config.toml
n_kv_head = 4
d_mlp = 704
activation = "swiglu"
rope_base = 10000.0
qk_norm = false
bias = "none"
init_std_qkv = 0.0312
init_std_o = 0.0312
init_std_down = 0.0
lr_mult_down = 3.0
warmup_steps = 200
batch_tokens = 131072
MLP neurons of a small language model. Each row is named by its layer, matrix (gate and up: input weights) and neuron, and shows model dimensions 112-207. Each number is 128 + 32 x the weight over its row's rms, rounded and kept within 0 to 255. A neuron's up and down rows have the sign that makes its largest values positive.
After each neuron's rows, "fires on" lists the tokens most often at its 100 highest values on Wikipedia text that the model never trained on.

L3.gate36 [ 82 170 117 114 102 142 107 183 108 120  77 114 114 155 112 117  83 144 146 144 181 117 150  93 148 159 154  95 112 174 189 176 124 187 125 182 110  92 127 141 138 140  96 192 145 158 129 123 119 167 124 184 108 110 158 139 158 142 166  97 101 105 108 170 161  51 103 109  99 105 116  85 127 121 133  85 130 182  94 107 106 162 150 176 180 172 155 146 138 142 175 148 143 132  60 187]
L3.up36 [109  79  50  91 140 127 113 206 142 137 177 147 119 146 123 104 132 144 136 116 127 112 143 126 143 141 121 122 139 212 141 156 141 151 105 173 121 104 108 123 144 129  66 141 122 129 185 115 158  99 196 184 163 113 125 165 134 157 153 144 156 136  91  38 138 167 146 100 112 120 164 123 123 132  98 146 121 117  73 149 120 128 101 124 164 116 177  81 121 154 186 141 161 100 116  69]
fires on: ",", "ape", "use", " followed"

L6.gate52 [105 138 158 146  69 102 126 150 133 163 200 155 136 139 109 130  86  78 104 179 106 145  94 120 133 106 166 102 141 113 162  88 169 125  95  95  78 112 115  85 183 168 113 155  96 129  93 155 106 133 104 156 127 123 123 195 129 134 111  88 107 107 214 117 171 118  92 117 163  73 126 135 105 113 113 200 171  88 197 144 163 195 154 209 138 139  69 156 139 121  89 107 123 133 122 191]
L6.up52 [143 141 120 148  60 142  87 144 182 121 145  51 157 147 157 111  96 157 139 184 107 136 145 161 145 199 127 105 132 128  96 115  74 132 133 100  57 114 111 140 138  86  56 160 174 152 146 142 100 112 199 150  80 104  97 157 101 172 175 166 116 154 104 155 152 144 106 148 127  49 141  79  84 176 121  51 184 147 139 136  77 140 164 141  59 130  69 156 156 136 174 125 114 129 157 148]
fires on: " U", " Co", " N", "ed", "et"

L3.gate654 [ 88  65 127 105  80  88 161 116 112  97 191 104 153 161 177 128 111 141 162  85 145 115 152 170 141 113 131 149 149  69 127 138 172 154 178 121 146 199 129 155 157 147 146  96 134 168 143  99 153  60 130 133 105  92 166 102 131 116 169  84 195 130 146 108 162 149 226 142  59 103 174 118  79 116 153 130 187  77 106 172 142 137  80 152 139 141 126 214  99 146 142  83 138 112  97 169]
L3.up654 [107 128  75 186  43 140 129 139 130 166 138 123  73 130 101 149 148 129  98 159  90 183  78 171  85  75 174 142 151  79  96 134 105 113  45 102 157 133 150 118 118 180 110 126 174 113 184 115 141 135 156 137 137 160 107 167 117 109 168 127 126 121 119 172 166 156 145 129 143 106 176 119 114 106 142 143 180 121 169 159  83 170  98 122 118 147 108 132 138 145  92 122 165 191 133 118]
fires on: " |", "|", ";"

L2.gate123 [146 133 153 152 141  81 152  93 105 210 105 168 121 109 162 119 157 140 206 141 157 114  84 132 121 161 100 196 175 137 145 144  69 135 147 153 131 107 136 100 120 169 178 103 119 137 135 144 117 125 105 143 197 109 141 149 124 117  55 127  59 183  96 147 160 175 108 135 163 141 111 140 133 115 130 138 177 184 117 141 119 170 157 159 130 172  98 142  81 107 120 190 172 112 104 128]
L2.up123 [117 166 102  80 113 116 148 127 187 203  61  92 146 138 184 111  76 145 167 124 177 143 145 109 153 120 113  94 185 176 144  31  60 149 141 102  64 169 149 101 108 140 160  82 111 133 151 159  57  68 175 112 153 140 141 132  85 196 119 207  97 174 122 104 139 107 109 138 143 158 108 143 109 134  97 130 141 124 126 141 105 113 175  76 110  92 141 127 168  81 117 118 146 130 117 134]
fires on: "ll", " #", " ind", " W", "ev", " comm"

L5.gate139 [182  80  94 104 140  84 126 129 130 116 128 122  88 124 112 118 142 115 118 158  95 157 185 164 123 130 150 138 144 150 127  89 139 114 129 158 114 171 115 149 131  92  98 180  74  70 147  68 202 189  99 124  87 138 176 131  79 155 136 130 148  96  98 106 163 142 128  84 128 115  91 154  92 199 107  60 130 156 178  68  95 134  63 198  82 133 151 103 164  92 113 125 186 105 103 143]
L5.up139 [108 152 140 112 138  69 122 143 102 181 148 198 119 117 142 140 149 124 163 141 177 116 142 136 123  96 145 114 160 140 106 125  89 156 160 167 168 178  33 202 134 152 116  79 123 106  80 123 139 125 119 137 131 127 156  68  82 148 125  84 103 102 106 131  78 109 108 100 145 164 186 113 125 101 156 120 171 118 141 125 125 169 103 134 138 170 143 123 138 157 123  79 172  93  94  68]
fires on: "|", " finished", " of", "ast"

L9.gate235 [102 115 130 149  93 135 194  85  63 119 134 144 161 138 167 112 154 118 114 182 152 118 130 102 156 130 182 134 118 132  49 144 108 110 143 172  98 114  90 124 171  90 115 160  72 177 145 249 144 165 151 165 139  72 117 108 127 151 153 100 140 154  38  90 158 146 100 142 153  92 157 147 149  64 108 145 112 127 101 136 141  88 111 111 104  80 121 106 139 141 138 137 114 175 112 119]
L9.up235 [163  82 115  81 144 142 146  98 118 131 160 184  88 116  92 118  96  98  91 109 117 101 104 122 143 125 157 138 168 148 130 178 101 119 117 170  64 156 100 150 152 154 112 170 112 112 115 167 128 144 176 133 159 214 131  96 100  87 135  85 163 120  93 102 139 110 125 158 173 126 152  87 120 111 171  79 175 134 190 126 135 154 148 108 122  91  95 123 129  88 163 111 151 170 140  77]
fires on: "N", "S", "D", "V", " Ma", "M"

L9.gate61 [122 145 160 104 142 106  91 135 149 104 145 134  86 160  82 182 131 122 135 161 182  88 134 107 131 142 127 120  65  97 150 105 132 145 118 148 181  86 189 118 109 107 119 105  82 123 163  78 142 139 154 135 105 113  78  94 106 145 138 143 103 128 111 155 122  98 105 120 119 111 147 125 101 138 157 134 130 148 143 107 152 120  75 133 104 170  99 155 146 168 135 196 102  37 103  67]
L9.up61 [197 119  87 164 140 121 118 152 116 135  83 121 164  73 163 102 108  86 146 179 157 113 131 158 107 151 120 154 127 106  95 106  71 104 145 107 178 134 174 110 122  99 139 162 154  59 127 121 156 117 127 128  62 163  44 156 144 100  70  51  66 107 147  88 169 133 128  97 185 166 165 130 118 108  88 153 163  86 158 110 140 135  87 179  99  88 150 107 124 109 165 165 107 166 165 136]
fires on: " In", " up", "-", "  ", "In"

L7.gate256 [ 71  59 168 129  89 167 168 144 131 101 110 130 113 147 165 114 127 156 126 114 130 102 136 144  76  74 122 135 154 135 153 120 120 211 122 155 141 171 133 151 141  88 130 136 161  92 123 157 152 136 109 121 132 116 159  84 153 111 128 101 135 117 144 187  74 128  99 116  94 185  59 164 102 130  92 153 143 151  82 126 131 122 128 105 159 144 141 153  84 148 178  73 123 131  94 104]
L7.up256 [147  26  77 151 126 165  97 145 101 136 164 126 136 137 121  65 105 112 138 112  85 144 113 165 114 134 150 112 101 122  96 134 124 175  99  93 156 151 112 121 126 112  70 153 185 165 145 182 133 136 123 132 166 162 120  92 108 152 126 120 111  65 137 102 150 173 128 128  79  97 179  99 111  94  78 151 125 110 109 146 164  70 138 104 129 112 133 185 138 130 127  74  99 156  99 122]
fires on: " is", ":", ",", " who", " |", " :"

L9.gate335 [127 109  99 168 111 188  98 106 115 148  99 102 143 159 133  92 178 121 151 132 163 135 115 136 115 148 107 109 154 120 128 160 135 172 111 119 205 112 142 142 133 163  82 134 121 134  77  99 145 128 177 140 125 129 167 115 150 150 120 142  92  64 180 153  67 160 121 142 138 169 170 181 119  90 149 170 156 166  69 199 109 125  97 139  82 136 146 105 188 141 130 122 160 145 141  94]
L9.up335 [114 198 120 140 119 137 186 150 148 116 152 122 102 112  82  85 143 149  92 154 113 131 128 135 109 148 125 142  89 154 127  92  69 152 110  92 125 125 189 147 141 105 171 168 170 114  89 130 107 135  64 143 149 101  77 137 137  70 144 119 113  94 101 162 160 114 149 108 101 110 100 103 187  84 146 116 185 155 160 126  75  78 148 139 132 123 124 168 128 148  53 139 101  74 152 155]
fires on: "'", ".", " Car", " McL", "\""

L9.gate419 [112  82 137 242 158 142 162  94 127 203 178  60 106 151 107  84 159 108 164 166 180  71 106  88  75 113  85 166 111 144 173  99  61 126  71 210 114 147 108 111  92 168 139 105 129 162 132 142 135 185  98 136 164 134  86 100 139 150 125 166 129  89  64 162 144  53 114 123 138  63  90 143 134 184  77 162 153 140 126 119 157 132 160 116 124 153 126 109 117 146 130 141 162 143 127 111]
L9.up419 [158 141 183  53 125 110 180 166 125 113  93  93 115 147 159  98  65 117 218 105 171 157 109  90 129 125 103 152  96  96 133 179 159 102 150  87 168 189 138 136 111 148 166  88 101 107  93 115 157 120 169 136 121 150 177 128 164  96 197 120 113 132 110  76 122 123  68 100 155 121 123 147 126 164 131 134 117  99  90 176  97 140 124 164 125 141 161 103 145 146 108 132 122 137  89 119]
fires on: " W", " T", "at"

L2.gate71 [133 123 144 108 102 135  71 106 169 117  73 111 141 100  80 123 129 129  91 102 193 123  65 166 129 112  78 101 117 122 160 119 174 157 131 149 133 101 112  98 152  97 147 116 118 115 115 127  84  76 123 107  59 180 105 100 117 154 133 161 151  88 129 101 132 180  88 183 191 162  60 167 147 128 140 144 110 115  85  68 105 146  34 136 107 183 124 148 131 139 154 110 112 134 160 139]
L2.up71 [ 96 141 194 180 123 181 144  66 119 103 147 102 101 126  71 128 116 154  98 107 167 133 111 114 136 135 117 112 159 148 153  38 101 131 174 136 124 160  67 105 118 113  65 158 101 154 144 155 146 139 143 113  24 127  85 155 154 130 145  95 146 138 135 178  83 159  99 158  57 140 123 142  94 133 110 107 127 101 128 150  90 114 104 101  75 174  79 126  81 167 138 112 119  98 170 121]
fires on: "od", "um", "D", "H", "V"

L3.gate122 [137 139  93  88 105 115 191 104 146 111 149 108 127 112 108 209  69 126 119  77 142 189  81 181 136 173 166 146 121  64 126 158 125  75 105 193 202 156 123 142 134 136 150 147 128  84 130 134 156  96 118  88  99 177 125 138 106 139 161 154 176  95 138  60 113 163 157 131  83 142 131 118 146 116 173 120 145 112 199 130  94  98 148 146 139 145 137 137 126 117 115  42 184 169 190 112]
L3.up122 [130 146  89 172 133  99 121 185 108 148 144 121  54 154 121 128 161 125 128 117 136 103  92 155 110 147 164 137 165 155 143 113 145 158  91 137 147  65 146 143  67 172 133 111 123  72 128 160 128 146 140  61 117  75 188 176 151  99  83  74 111 151 155 101  98 122 206 181 119 151 157 152 106 105 101 140 148 201 164 185 148  73  96  95 175 148 181 164  58 147 103 113 161 146 141 132]
fires on: " |", " Party", " Pts", "re", " Pos", " Team"

L7.gate201 [100 122 158 169  81 115 156 135 162 147  91 148 102 158 167  87 114 131 143 171 144 118 117  93 165 160 135 128 141 141 133 141 176 177 118 136 167 140 117 129 139 136 138 105  84 140 133 166  87 178  74 111 104 105 141  76  79 117 129  92 143 133 117 131 162  64 114 123  97 115 107 169  94 128 125  88 127 102 113 132  95 148 127 163  78 179 143 142 158  62 109 180 148 105 107 131]
L7.up201 [133 164 124 101 164 107 134 100 127 140  64 163 121 133 141 139 129 158 195 169 145 207 152 124 149 142 160 145 101 126 145 102 143 131 164 148 134 146 111  69 171  82 148 141 117  84 128 107 172 163 152 193 121 128 144 120 109 139 175  92 101 176 119 136 112  77  99 106  96 117 193 164 121  92 153  60 117 145 133 152 161 197 114 181 153 121 185 111 154 134 101 134 101 192 139 101]
fires on: "19", "-", " of"

L7.gate489 [106 166 201 173  90 128 121 144  99 113 111  96 131  99 113 123 133 110 108 138 132 136  70  97  59 125 130 128 162 147 137 105 125 146  82  95 124 162  95 141 191 161 142 161  89 151 144 121 102 192  94  99 173  71 125 118 105 129 177 120  76 131 174 122  99  59  34 171 125  88 108 144 130 163  96 156 143 141 175  88 108 146 129 130  55 148 100 189 129 134 131  91 157 166  87  97]
L7.up489 [166 113 122 205 113 130 131 175  91 164 127 170  71  81 100 131 118 159  93 156 125 153 153 150 138 176 139  55 146 166 148 172  97 109 183  92 149 112  92 116 101 133 126 167  81  98 127 156 139  85 121 178 108 132 180  57  95  62 134 108 133 191  58 125 107 126 141 174 100 131  98 179 113 120 142  96 129  52 161 130 150 117  77 131  88 143 126 132 181 135  75 117 100  91 143 180]
fires on: " to", " of", " from", ":", " attended", " at"

L6.gate615 [103 162 103  56  85  96 117  91  96  89 134 124 152 154 103 146 115 113 148 126 134 138  96 119 151 139 126  87 142  63 167  75 120 187 142 146 185 148 165 163 150 109 120 117  53 125 123 107 149 111 107  87 153 143 123 148 137 194 164 116 156 136  98 121  72 182 126 158 147 101 203 104  97  90 135 137 151 134 138  94 101 117 117 122 113 128 131 150  81 152 142 108 170 129  94 134]
L6.up615 [115 162 125 117 112 132 110 118 124 142 150  98 156  93  78  96  89  74 143 109 102 127 151 173  70  62 100 126 133 123 136 117 165 171 152 103 137  86 134 184  83 121 148 131 110 183 124 117 136 138  87 138 119  98  80 150  63 128 137 169 100 194 169 120 179 162 124 144 107 144 140 105 111 113 135 144 130  96  93 120 125 126 155 161  80 197 134  95 132  76  84  99 164 171 110  92]
fires on: ":", " |", " include", "—", " -", " like"

L6.gate94 [ 94 120 118 116 135  91 114 150 174 177 142  84 154 118 190  84 154 113 121 157 178 109  86  54 147 155 134 182 110 147 144 133 157  80 133 157 139 102 116 127  84 130 108 177 116 116  71 141  98 152 118 145  52 191  65 106  72 171 154  98 161 132 156 116 127 128 147 138 107 146 164 138 118 120 125 101 166 155  75  63 103 139 143 112 137 121 153 119 137 110 145 178 132 104  92 160]
L6.up94 [144 120 146 121 177 104  87 123 151  84  66 156 110  96 119  57 116  95 172 186 135  64 107 146 151 113 143 122 132 112 124  57 129 110 205  80 139 170 177  93 139 113 129 132  93 119 153 116 131 144 147 118  85 111 139 142  78 105 174 163 132 152 140 112 109 116 184  89 157 161 128 156 179 123 129  92 147 142 164 135  58 110 143 104 165 144 187 129  88 129 172 154 166 168 126 123]
fires on: "-", " over", " sur", " un", " on", "sur"

L9.gate447 [118  82  95 114 136  93  77 142 164 154 136 177 126 191 163 163 191  68 139  92 156 141 118 139 151 108 155  94 134 159  97 114  93 182 133 154  90 150 103 162 150 123 127 148  84  93 160 148 132  75 133 143  77 133 102 144 116 120 217  77 143 105 145 101 140 102  75 163 172 116 160 141  55 138 110 134 113 175 107 112  89 123  85 147 125 157 134  98 134 113  78 172 138  74 151 125]
L9.up447 [129 171 108 129 129  76 109  81 162  71  97 172 157 131  84 110  73 174 128 133 126 126 198  87 154 100  68 120 158 116 137 102 152 117 203 130 108  74  89 183 117 158 188 113  61  75 120 114 118 128  87 119 123 163 149 108 130 113 154 153 133 149 121  99 130 120 134 128  92 146 139 158 145 103 149  98 123  80 119 103 100 195 126 153 140 176 178 146 123 188  86 118 137 186  93 139]
fires on: " High", "-", " (", " out", " −", " high"

L10.gate617 [158 105  65  82 104 164  70 118 119 141 106 146 139 128 108 139 112 214 108 151 102 107  53  91 155 138  37 212 136 125 132 103 171 111 159 177 100 197  73 138 108 118 142  79  57 115 123 139 143 145  70 163 114 158 135  83  40 155 151 102 106 105 122 146 114 130 106 135  97  58 154 157 100 126 186 155  94  96 147  71 153  97 104  96 115 149 144  73 158  99  62 100 153 133 132  77]
L10.up617 [128 181 107 137 203 139  99 101 191 109 107 164 106  72 132 135 159 112 144 177 188 128 137 226 138 136 159 105 163 122 149 206 109 117 113 193 176 137 127 114 157 126 156 116 141 124 181  88 148 116 107 130 163 143  46 148  87 142  96 123 107 113  90 128  76 121 119 159  78 101 127 186 158 130 131 108 163  97 108  50 122 152 150 146 124 169 123 104 146  75 126 129  82 180 121  65]
fires on: " over", " under", " out", "-", " Over", " cross"

L9.gate164 [134 140 176 188 112 175 140 132 144 103 118 132 181 167 104 155 122 122 203 152 190  51 111 165 148 119 167 104 199 119 111 136  84 112 166 126 145 125 116  97 158 125  71 103 102 162 112  67 118 115  77 162 146  99 142 162 122  92 122 112 169 107  77 160 110  32 125 165 126 118 125  97 116  62 150 132 108 121 146  65 140 134  83 156 108 150 133 138  63 118 115 103 178  89 168 133]
L9.up164 [148  97 109 107 116  74 168 102  89 139 158 151 178 157 135 167  78 163 158 148  79 131 124 159 154 112  68  93 141 130 136 166 142 107  67 118  96 143 136 114 111 121 161 157 156 168 144 133 151 136 125 186 135  77  89 156 102 197 166 106 156 112 103 151  89  94 192 132 129  81 105 138 131  85 133 130 150 150 154  91  78  68 125 196 118 103 125 169 110 129 188 115 142 134 125 167]
fires on: "ed", " Succeeded", " directed", " Preceded", " produced", " Che"

L5.gate433 [ 95 160 103 133 138  97 150 137 123 119 142  79 129 100 125  90 176 127 160 111  90 139 100 200 101 113  97 122 162 103  53  23  75 162 101 173  73 147 114 175 125 119 102  73 135  92 116  94 111 144 105 131  98 163  76 141 154 100 102 121 110 177 162 107 107 156 162  73 155 106 164  85 109 127 127 158  97 130 150 106 120 109 131 190  92 158 149  90 127  85 144  74  85 101  78 150]
L5.up433 [105 203 121 112 132 125 114 150  39 128 137  92 124 123  99 112 154 100 155  97 100 139 122  98 157 130 120 152 131  84 118 116 124 149 123 110 122 128 163  64 130  72  85 115  60 118 113 138 139  81 146 166 106 174 138 143 160 112 115 142 116 165 161 140 115 182 170 193 155 142 118 153 140 160 121 151 165  95  72 125 111 111 155 134 118 164  99 137 139 157 131 122 142 132  82 111]
fires on: ";", ",", " |", "\n"

L3.gate266 [135 156 126 108 141  75 142 147 123  96 135 174 144 107 159 156 165 168  96  86 101 106 125 130 164 193 167 180 140  98 144  86 100 133  93  99  72 148  82 100 192 185 163 139 216 138  92 106 141 127 167 105 136 143 131  99  86 105 113 108 113 149 130 168 105 164  48  68 115 181 178 147 113 135 129 143 182 140 110 183 131  93 121 149 136 139 133 158 183 154 113 144 141  97 109 119]
L3.up266 [159  98 160 148 108 118 136 122 117 150  70  94 158 173 178 155 117 141 127 108 128  96 155  82 162 129  73  80 145 127 139 141 139 110 110 158  71  96 124 123 165 160 152 111 163 114 173 178 146 162 125 147 122 105 169 178  80 117  88 159 110 139 141 123 158 113  89 113 196 110 146 152 171 154 126 130 158 153 106 169 138  85 107  86 144 140 109 207 113 129 136 108 121 178 148 121]
fires on: " first", "'", "e", "ed", "ama", "and"

L2.gate331 [113 147 131 134 187 133 163  97 143 117 122 107 138 106 137  93 124 101  88 129 140 141 119 139 164 116 152 141 137 111 136 148 129  84 122 147  84 110 109 106  77 180 107 206 136 176 101 201 135 148 119 159 104 157 156 104 113 101  79 103 124 108 112 129 137 110 116 147 157  98  94 146 106 116 142  80 146 131  79 176 128  99 135 131  50  95 143 167 103 118 101 119  86 128 155 126]
L2.up331 [144 112 179 127 122 134 173 128 145 119 146 143  45 143 133 130 144 102 139 133 144 210 142 134 143 105 117 166 133 143 139 142 109 191 143 167 111  59 142 131 141 125 119 184 155 173 115 130  82 181 149 175  68 106 132 154  51 125 198 154 144 148 166  95 148 126 141 171 137 154 131 150 114 110 158  98 163  82 183 114 124 132  92 169 153 119 122 160 112 123 141 106 157 169 153 123]
fires on: "V", "D", " Pac", "rec", " dec", " inc"

L2.gate363 [117 150 104 173 118  99 131 105 143 104 163 138  94  51  66 110 183 121 137 168 108 154  88 113 131 167  98 157 152 120 170 122 189 122 147 123  84 105  97 147 109  75  73 172 169 173  66 173 115 156  78 112  86 125 104 129 131 128 107 125  90  46 121  58 122 164  74 169 131  94  99 124 125 145 157 115 137 130 172  68 110 139 137 127 140  91 109 165 105  64 130 130 149  97 154 107]
L2.up363 [ 70 163 121 165 163 177 216  91  76  81 153 143  36 152  99 100 183  98 151 100 151 122 160 112 120 122  79 121 167 141 123 118 102 135 153  85 137 192 104 144 140  94  78 124 107 145  99 100 172 107 174 136 107  85 116 140  97 122 100 150 133  86 150 128 115 136 138 135  62 117 100 162 122 146 116 110 105  80 162 118 118  68 155 166 109 123 157 111  68 133 171  85  98 182  82 135]
fires on: " El", "be", " Bra", "Be", " because", " Wa"

L5.gate256 [105 146 100 179 176 141 141 154 167 132 119 113 106 128 152 191 133 177  83 131 113 153 140 165  95  52 180 163 102 173 133 131 177 116 122 122 135  96  99 179 152 183 156 168  75 216 149 174  63 102 159 122 147 103 114 147 115 111  97 137  83 146 144 102 118 110 125 101 138 130 115 129 166 166 155 101  71 119 142 136 143  81 116 152 123 114  99 172 137 108 134  95 139 132  73  77]
L5.up256 [228 182 153 146  78 200  94  90  84 143 132 164  98 160 130 105 102 106 172 121 110 156 156 187 145 155  47 193 121  54 127 175  96  75 138 167 190 122 113 115 115  99 132 148 136 119 140  65 130 142 149  91 144 136 161 160 131  67 150 132 111 104 141 140 158 104 145 125 124 129 139 131 168 168 161 196 156 152 120 142 173 107 112 125 127 113 112 166 158 179 148 178 159 121 160 180]
fires on: " and", " or", ","

L10.gate419 [101 163 118 121 133 161  77 102 139 100 120  75 130  95 139 147 129 143 178 117 161 148 178 123  89 123  79 106 118 131 180 129  33  97 106 158 143 113 182 143 147 138  89  87 143 125 130  94 126 116 186  93 130 230 153 138  89  53  63 136 134 155 127  46 142 130 142 159 181 168 128 178  79 149 172 181 188 151 121 117 106 100 133 120  98 107  42 193 154 112 135 110 103 152  84 133]
L10.up419 [ 84 118 165 123 157 149  78 190 109 130  88 160  97 112 160  68 117  93  98 141 139 124 132 131 155 146 127 108 169 103 134 161 136 114 172 145 150 120 158 128 122 194 126 185 138 136 144 128 146 103 189 143 182  76  94  80 139 143 125 111 141 157 129 156 150  50 111 144 168 129 169 138 122 105 165 133 133 136  69 141 140 137 152  90 131 143 121 211 157 136 116 139 101 104 115 112]
fires on: ",", " |", " on", "On", "-", ":"

L6.gate476 [154 175 161 147  66 141 121 114 171 118 186  89 146 117 146 115 188 164 161  80 172 118 110 144 118 193 144 102 110 154 159 119 192 115 126 166 137 154 103 134 166 128 119 162 157 119  77 103 112  54 146 145  89  97 121 104 176 181 132 138 146 143 129  87 134  71 107 111 142 159 105 131 153 128 165 131 129 109 106 151  94 147 153  91 133  77  76  91 190 121 109 130 129 126  63 127]
L6.up476 [119 185 161 157 107 139 134 124  94 167 192 109 108 108 102 110 178 119 145 169  86 104 105  81 132 171  59 126 113 135 120 102  96 158 139 122 163 137 147 118 120 127 152 141 160 131 106  67 168  88 129 157 145  58 148 123 146 136 176 103 156 161  82 121 126  97 143 154 160 121 176 114 162 185 104 125 136 111 133 121 102  68 190  71 116 125  85 114 116 134 135  96 116 106  97 110]
fires on: " \"", "'", "\n\n", "."

L9.gate168 [ 87 161 140 101 134 125  77 179  98 113 130 112 147 149 177 139  83 192 139  90 157 182 158 146 136 108 193 116  73 154 145 140 106  76  98 131  99  89 165 162 190  98  74 172 180  88 146 174  91 116 102 103 125 131 158 158  53  95  92 156 105 127 138 106 102 145 147  94 140 145 135 135 178 151 143 102 121 158 115  83  99  92 156 223 145  80 172 103 154 129 137 134 101 112  93 118]
L9.up168 [135 121 126 140 128 107  79 181 130 101 105 171 136 145 118 126  93 121 168  94 113 145 136 166 113 130 137 147 172 109 153 138 143 121 163 130 175 132 155  57 129 117 191 187  73 142 151 112 138 172 126 142 136 124 101 135 112 110 124 122 106 180  81 119 157 194  98 152 141 154 106 189 103 168 127 112 130 122 169 150 156  92  80 104 169 167 114 150 137 110 102 138 174 136  99 113]
fires on: ","

L3.gate167 [ 89 178 168  98 120 136 112 131 137  71  93 147  99 121 119 101 152 172 115 113 160 220 122 130 115 122 168 121 131 133 105 117 170 126 119 187 135 100  87 113 166 164  98 151 137 166  50  51  69 159 172 100 127 150 115 105 158 118  94 173  95  81 134 114 150  86 145 128 104 115  88 111 132  88 172 152 115 150  99 195  83 108 145 176  76  97 128 135 180 159 132 142 119  91 118 175]
L3.up167 [ 89 171 114 134  67  79  84  82 123 124 122 172 126  62 117 131  79 123 136 108 119 142 180 135 134 130 115 106 173 155  99 118 133 160 139 126 137 147 167 151 163 138 153 199 169 178 152 143 122 124 112 126  75 152 102 140 138  94 106 138 119 144 139 102 140  86 151  95 158  85 112 176 104 157 158 110 103 192  60 165 137 139 159 104  83 141 142 132 159 108 122 122 144  86 152 182]
fires on: ".", "ay", "'", "vis"

L6.gate489 [119 133 111  91 178 125 101 163 106 142 110 108 206 160 116  89 131 152 126 142 134 120 123 139 114  94 168 142 102 124  95 103 157 162 121 159 142 137 133 150 169 123  60 144 186  98 166  45  70 122 194 154 113 151 122  92 112 142 142 147 139 119 157  58 155 109 166 113 121 119 188 183 133 109 188 111 158 154 126 130  84 220 127 165 136 131 182  72 168  88 159 130 166 125 100 155]
L6.up489 [122 153 125 126 129 109 154  98  91 156 160  86 208 143 103 138 181 162  92 124 124 135  94 109 119 151 143 114 110 101 107 151 110 173 153 148  49 179 142 122 126 142  36 137 123  97 158 110 141  67 191 115 111 175 149 158 145 129 187 195 134 137 148  93 128 115 107 116 106  72 157 178 100 141 125 109 166 115  91 143 188 134 130 131 184 107 136 119  83  96 115 134 115 172  94  89]
fires on: ",", " because"

L10.gate40 [131 101 143  86 112 118 125 138 128  88 121 117  91 122  53 138 192 119 110 121 108  82 106  76  76 122 143 136  76  76 138 128 137 107  91 136  62  66 115 169 152 156 112  76 105 110 158 134 125  68  75 163  91 101 162 141 173 139 172 178 130 158 112 111 113 183 122 130 122 127 145 129 167 129  69  78 140 149 154  98 102 138 110 143 104  83 101 149 143 122 121 133 149 114 178 170]
L10.up40 [139 127 126 158  62 144 155 113 105 153 164 143  87 117  60 143 139 209 135 111 132 121 157  45  90  86 118 167 126  81 139  65 155  83 165 149 122  78 109 148 146 136  88 156 129 198 127 116 159 119 118 161 104 130 173 128 135 171 117  94 125 144 139 103 112 176 154  99  81 155 123  81 118 169 122 143 120  98 184 117  48 119 114 156 109  93 148 131 155 146  99 140 134 142 173 101]
fires on: " |", "|"

L2.gate261 [162 105 135  75 168 164 192 124  81 183 123 108 168 171 134 135 114 135 124 146 113 152 119 116 103 123 120 166 122  83  92 116  93 146 167 120  87 169  96 142 112 108 103 128 127 148 155 133 108 160 170 157 151 112 100 104 149 135 158 107 100 113 171 100 132 144 131 129 103 100 139 154 128 169 165 111 120 124 122  69 145  90 119 148 106 109  93 117 147  95 121 141 102 135  74 184]
L2.up261 [ 92 101 146 178 134 106 127  99  53 183  91 148 110  82  86 111 145  93  52 180 128 140 113 183 131 140 107 148 102 229 121 116  94 165 118 144 106 108 151  81  89 123  76 111 110 102 117  79 217  96 130 158 135 122 133 148 155 144 176 167 171 132 106  81 137  82 141  88 168 124 150 133 122 136  89 140 152 110 134 134 138 138 161 153 141 113 117 114 166 154 162 132 216 125  88 168]
fires on: ".", " until", ",", " because"

L9.gate387 [149  73 115 145 110 122 124 120 134 104 163 134 126 148 115 144 152  91 142 102 100 108 122 125  90 139  68  59 106 104 102  76 203 108 132 182 148 148 176 121 124 190 178 139 135 135 149  98 106 123  75 100 132  67 107  65 163 157 125 184 137 141  64 129 176 108 140 108 130  97 144 124 171 137 167  96  55 137 142 123 152 175 102  94 134 149  88 202 122 109  90 136 163 130 109 147]
L9.up387 [ 99 138  90 125 135 113 237 160 121 147 116 134  71 117 109 109 138 128  88 154 125  69 163 114 100 144  74 127  60 126  94 112 158 127 129 161 134 115 121 123 149 164 139 104 113 101 107 160 127 156 156 116 108 131 226 133 116 154 126 136 129 121 138 158 111 130 159 103 114 112 142 174 136 125 108 154 119  80 143 110 141 107 157 140  96 101  84  88 144 163 129 148  75 118  98 160]
fires on: " |", "-", " Th", " th", "th", "qu"